python train.py --n_layer=10 --d_model=768 --n_head=12 --n_kv_head=12 --head_dim=64 --d_mlp=1536 --vocab_size=16384 --activation="geglu" --norm="rmsnorm" --norm_place="peri" --norm_eps=1e-05 --positions="rope" --rope_base=10000.0 --rope_fraction=1.0 --qk_norm=false --attn_scale=0.125 --bias="none" --tie_embeddings=true --parallel_block=false --extras=["capped logits"] --init="uniform" --init_std_qkv=0.024 --init_std_o=0.00537 --init_std_up=0.024 --init_std_down=0.00379 --optimizer="cautious_adamw" --lr=0.000459 --lr_mult_qkv=0.4 --beta1=0.9 --beta2=0.95 --lr_head=0.00719 --grad_clip=2.0 --warmup_steps=397 --schedule="wsd" --decay_fraction=0.263 --decay_shape="linear" --final_lr_fraction=0.0 --batch_tokens=131072 --seq_len=1024 --doc_mask=false --train_tokens=572500000 --steps=4368 --dataset="wikipedia_en"
MLP neurons of a small language model. Each row is named by its layer, matrix (down: output weights) and neuron, and shows model dimensions 160-255. Each number is 500 + 40 x the weight over its row's rms, rounded and kept within 0 to 999. Numbers have three digits each. A neuron's up and down rows have the sign that makes its largest values positive.
After each neuron's rows, "fires before" lists the tokens most often just after its 100 highest values on Wikipedia text that the model never trained on.

L7.down1196:499533464442511525515504483455467525517484498559522475478526578511502488451495504487457532527576507517468486586487475525399510503523533522513582491509516428474496490484561519487531521563511496517511506549511552587461437582485493471520549515437445494438494382522544485389504486449491466502
fires before: " |", " |\n", ",", " ("

L2.down750:474465420516457461503468524552526538472505473410483567525559423493545493453548556474507491485502500513529461442514482519491491591524477512469561475506485512527539512545518481469525507560498387422452490503427514485437564460505464499543526463550530485503453554467496572470514489569546570493
fires before: "|", " ", " |\n", "p"

L2.down1322:493471457516419460567506541534474519524503475487507485538520540502467391511509492524523513424531532480500479519498506534493498517482495448582522487472511517529471473486491514503481564437441478395536555520539449532545554496516532463557529497507492489514535446487493539515559553556504490459
fires before: "|", "20", "-", "===", " ", " |"

L7.down1523:478504465513549517554477496515466514508453445488470531594489604488489449573475505481538508508413499511494502440443495501524504487431511576465501496536501535491504525472514586506507576416531423509497585522489443436520518478506484491516489480553545544427615459480468491490528510588505466481
fires before: ",", " |\n"

L7.down1273:586523589483473537487545492458540518560390569465535526538558489500420566542497510567476484464459523571508470473578593564464580464571499445558424496528489522497578501464512518459474493519477521542542521559519566415441449526507513460503557502510471507422509525480492544547446504506530595471
fires before: ".", " Vol", " Support", "-", " February"

L7.down1482:490525533503576567527555474513493540491421471423479413424528526478495470503539489460484504498485483493526491512522627489494509486486539458483471537541532510449461449484505484462490555497459483503576562473525551432456496465578532513553510534501528480413487494511525511527467535475529496516
fires before: "-", "===", "|"

L5.down1285:539551538480434508563503510453541493521464499575426468473490508448607498512531450569492482566421469492458525445502549484509501409482480407488523514505549492468605520532369447474510477507511531475419481478401530514491442516455516452434483512492498524440467516456511524475400541513481460496
fires before: ".", "–", " |", " to", " and", ","

L5.down301:487519491484477455538545438531548474477469411477535521500482551524531500533451519531478495456507531592552513522474499551453511469517545490426460494455513445478537542508505470564520470448577477458476461512548502563493520476540500407598477442544531498567410498551510449516473611499559511544
fires before: " |", " |\n", "-", "|", "|---|---|---|---|---|---|\n", ";"

L7.down2:445485461503513509481503491490473491522488455472415521496498476529388494526488484539520520492449488500535499491470495553544499510458495541546492510538435482496466526556511472513580518409502507485502514457434586392476510488522510494487481442517534548472473509457504497504473452472526519399
fires before: " |", ":", " |\n"

L2.down945:451487469555486432509456498518557434506514470448456440522456527556530444491499467479543542550470476443560470533406476474459484545559445452443504549491440490452475444536532496431517491501504465496483442508512491487533445440465427424481493519502511415490489447498538533443553487463515495430
fires before: " |", ")", "–", ":", " (", "-"

L2.down1191:478491490505501485559502511503471490543460557474498474489435467495583518452446473490460499503516487495449510419511498444573554414480479476501459520526494497552557555513518519487480575480542466454422549528448507555514466438517467464499486416433553521421435523482486576463504449528492486500
fires before: " |", ",", ")", "\n", "-", " ("

L7.down1513:513477509539491448562532579465435474495472423493529487459537540535443496568531489479521589526461462522481480501420491497509500516524505492458528473495510451506457511524458523564526481515501497466531416506456498467506476441463601524589461512527507464538495513523522455499508508527450570508
fires before: "19", "y", "20"

L2.down1129:506465504562446497523505548596531491590524484506494458487499465477441528510462530479453469459484533437569519485592501467460453459481511512476524501525481513437500465497528444465522500470429465540474518517501471485473507466434528454495473564493490503536514491482427535508511567512520478497
fires before: "20", "19", " ", " at", " @"

L2.down891:504525468520552402468496474499579510527514525482428448508486556491468514563453493488483503460488609549522499512481454454530567467463425510431542532427506536533492521472541410479526504541438536484538467477473582559494453494534506480509492479540468487481556522565499550545443562539485543442
fires before: " |", " ", " |\n", ",", "\n"

L7.down1478:485469484526477485509483543530488526454482522562477505522500456472549503513456505523434464516478515521520518547567511474498475515472403440516507415493531434522465491560490532461487494512436498436451411412512533468481512542543455596536519623542466529499496538442521479487516526539489547492
fires before: " |", " |\n", "mathb", "math", "frac", "left"

L2.down747:410488476466436497530490466488457463498489560507511529551557456481489476519482473506572551485502513499520515470473583555483487497553534492482557480535478519570527548559510474438475538486495508505488468565546558434565432491493479514520554517585499514575434517495457479448548515464510432381
fires before: " ", " \"", " BRA"

L5.down294:446472542473548506626476458509549541446484501490476522523449509560552462520507480544500467504513493536521418518454576489566499535504544478482494574479510459523481474481451500519486579445426489409541549536458528544453531467544533466573585520552495449457461550444476484513520552484451550453
fires before: "|", " "

L7.down601:497503501478511452524457478516462541461518446539505607521503461446486447477465518533502517466568508518532475497501442501506514567496571450565526516473553545485557472533493465459451526484446457486452476573497524501472485540522436523532517545559473578562521581442435556553510456448534424493
fires before: " ", " The", " X"

L2.down1195:519455492550463449445545573481503523580474521532512518511430504454484505495525505507498565472555504467561471545618482476491491485559475482478522493494483563518512499567581526508528535483430449488542536512538559462459537450461485451493516537434546517539513433449470576500543602565513505487
fires before: " ", " -", " r"

L5.down725:515447484495521472533507540525524497533510562502473522549502529515514457573424495462452484477563539521481437573579514491482463559490553488494534538561516493466544501509434547511471513389537515544490538577535461517510518477509516481468456523496481595452493494544554494492491512485479463501
fires before: "0", "1", "2", "ak"

L2.down521:424430536544516493548525459587520414487484511537587466511503536484522496560478525478501528456490551451603553542547489509477494427524509456476518452505493514511474483538402489556520485511445503506509455484574488442535443432553511496487506493511518519373439464570523575442493511535516494539
fires before: "19", "20", "18"

L5.down127:524450514531466489454541556500527443505484445529527518508538539533519503505477530490547518511444516491435483540571546565452552483614489498451445479518506448570519492469464519542456580479480487508510496421485459486601477546556457506485507535501494561562535485523478516468533461492519526456
fires before: " ", "9", "8", "11"

L2.down851:504502496531463459453475450554522483495495429534489506448427555510488522493487494535497540446502540561487454485464471520490447495533446537528552503479494465532514509467513513491464543504488560520426430465483467505494499509593462408459485477605517426544535571486563513510439510449504519537
fires before: " |", " Squadron", " |\n", " is", " "

L5.down681:518488435438477474495389479532506540435511499556594493476484483562515461560493517400499470488550514439583459511531508430587573521490434511494463570482510576469442531513504465475513497506527475525542532493500499504542494494482468454469528506491553580439515459453491519542565542457504446491
fires before: ",", " "

L2.down1386:495491463461474456505494525572561495499442541458480479516387509444585530497462519468498535433467457544470429479569533528524551469536491498506466463479483469508431534498576532487530503457454490492436474564484515497488492446457523461500446432480470536589442501489546583501512586451561466522
fires before: " ", " r"

L2.down301:533495451613444386547453521545533502465464454551470532550458417513491549565586524459482512521529441452510469527495457557521538533557500484462446473511531523462553584511504508488503557606483475501518517481466555513546494488512529482484535444487516464500480455478547500516548488426577532487
fires before: " |", " |\n", " ", "0", " —"

L7.down1374:461498476536382453511504482502519597519480480482495499534567513434574528494586522522549465455447526608426577516445580519500474492469543533437531438444533495509529502535525502458492517569500510564459485478478490469569466466420488511504388518499494490523497537458520455425464480492449471468
fires before: "–", " |", " October", ":", " "

L7.down651:447465458531506466508499505542456493525409477531468586492590476498475542514488475540507480424500522530584528510513519487524468576488509535495497507462539429538580450589519500514467559496470564483504428491466460601549482544528455469455482549521554558598465474501468558409530512483508514512
fires before: " |", " |\n", " m", " "

L5.down182:543524513496437465517452539547545540521534545541444458446492490530467463512513524431458525444475387527505532508486500459517570479572490508486492559492483513449476534512552510517513434483394439454511513480482538493455477488392509505526497493546474561470481517436479436494472492489493540515
fires before: " ", " +"

L5.down812:407533485486517428512481488466451481488478473459514439403507496476485507530562473518518517494465497478467514459513620496496554457516496459493576468510476481498480510531464481468489558571482560469524560523458514511481502470589480490465552532482522521506550423514494563429491441435397526451
fires before: "|", "19", "20", "11"

L5.down1071:535514482536456533563498447535501513477441499546530494580508536528518493464542478525511512438417514520572482492471500463540613499601463542496537471504475513602527488484482568599475491526433453478488552561519464507488462481415578547488505558507471496548569481467441517469541544515568586525
fires before: " ", " the"

L7.down325:532538512613476536451549459509481435555508480480438487456458480525511492498523453525502469502472441558539549488539471468479537521623425428482443447535534451379474466529556486525522508510457514443463459442503504508500549519591524540495482479534518490509449494439572510528509536471495487420
fires before: "),", ")\n", ",", ")", ").", " ("

L7.down953:538534508467493509503523470469507483457486583422493486450520451460543534498582498499526445471490452501528544496461457500558487516468523537480523398514494485441530472448478495430534449436550483482519482496480484491477483545543456474480462463476501518526457499538468461394499449520469470428
fires before: " ", ";", " |", " —;", " Division"

L5.down1523:544570523537488517498552584544419462432468504488468473531507540459464477564512562552521499514465435555442462508569463485557474500486484467480538510507408497507513480473493506476517524497492536502535502557489497497520568418502492562465510447513529463524449541499471477419468447509448506527
fires before: "19", "20", "32", ";"

L7.down498:551540466447528530519543552469493523433446508503455499467526506492524496524504513504520474543442534504540428459521527513449522554497497549496515418489486465499534561520427514419553498509470445449557523543442563546501486503512400460476394516541406486502500515496538536485534501449530495560
fires before: " "

L7.down1277:401473565505532471523507534527533521564507437571462445527514586483479508453436546501505534514489444501541512470484409495524492469496458539467457570487474563433495582495476514534492526577554536488541484480596440513478505545496577512532469547453558502483470408500535495547562531549595526518
fires before: " |", "\n", " (", " ", " |\n"

L5.down580:489460542478506516544530517505500475534454510537491502405501549507452533496532446539493464532504536565447518493472540534558493430505458488431502413500550522548553546503542479471528454465461495472479487513488498438473516554480534485449503459552550450443516511479488564460530553508498491503
fires before: " |", " |\n", "%", "."

L5.down30:562519469500498502472481496419459509474575513567448432539547471486497478488523511500450455436504553526480525466521529542495530567505535506479493559478471446511438459531542462488483501543478524498493470546472478455470467468459510431539469491579511447524503540507504598479485483521472505399
fires before: " |\n", "|", " |", "0", ",", "."

L7.down936:557502468422550421557587491445533503434493515535506457450479557493562409416521474488522522458462569469522528536537477512510560488408507469497589483557491488539538513448587556406507490489482509523510519537496560588476568523470428474544463500549480455487498448536549495492582454481522508552
fires before: " "

L7.down441:495510555446528492513557503401479515550517511539495475550431463469457507544518511483538523513491483451573513599526412465582536428454466523556521526511524472518461569461507532465459549564540500454533419519547510521529527481511527501544495478514451511558519432492514505536508501558539524480
fires before: " ", " |", " —;"

L2.down415:485541448524429508538436523456488467461439496507473439550519515532526485466543427466525527461520512565539541483503517477476551508487549557494428430519526362519462454540496453474527501513524486453413507486518552530481449515510486508485478465491432449463543465515539474430473424484497500483
fires before: " |", " |\n", " ", "0"

L5.down255:478491439493454516495510542554479532552536559503361439591475506436535530472492441537506522508472490453513531414481515551472482561467492489421473534503462555493462477457515491449568518516560482501514465497493473528536524545508477519402505537515517479527496482501525528462514483497519505507
fires before: " |", "\n", " (", ":"

L5.down1177:531452508487438482497555471533486487512525547535426447426498576485576570515521466486501467522507628526450527435481556496502421451500538536493533528606508517481520530517528486456491471512509541417523506446425443496513547561521466433510534572469426509480519515466511539495464524574462452511
fires before: " |", "."

L7.down759:516500460601468494572541567444411466495481511544484582510526519449489458567479511462447525560460505462521477455453510498534476494525585484506545462469525507436533527520516535453513525537499456533520520463414505473512465488466532464387488505475476432523546442463528417499524485581539501475
fires before: " |", ";", " "

L5.down1223:439477547520397520508507507404468565475513538522467465513474494478527561476466498468505511527402490516480550526458456528430494459555490457499413496496459512509531539556436464563470513431490501406426530500389550476519520480499536528471532510456500569538469488518411550569544497537492515576
fires before: " |", ".", ","

L5.down657:567524511462531462443495477514519432483493468525520514604552527511466501580449484431515504476518479512462547530547556486495465476508553446472409545563515439434494530424498457510502506528520436563579473561534491503533450510527452481550475523582537523519527432516524520541545547437478543508
fires before: "0", "8", "5", "9", "6", "1"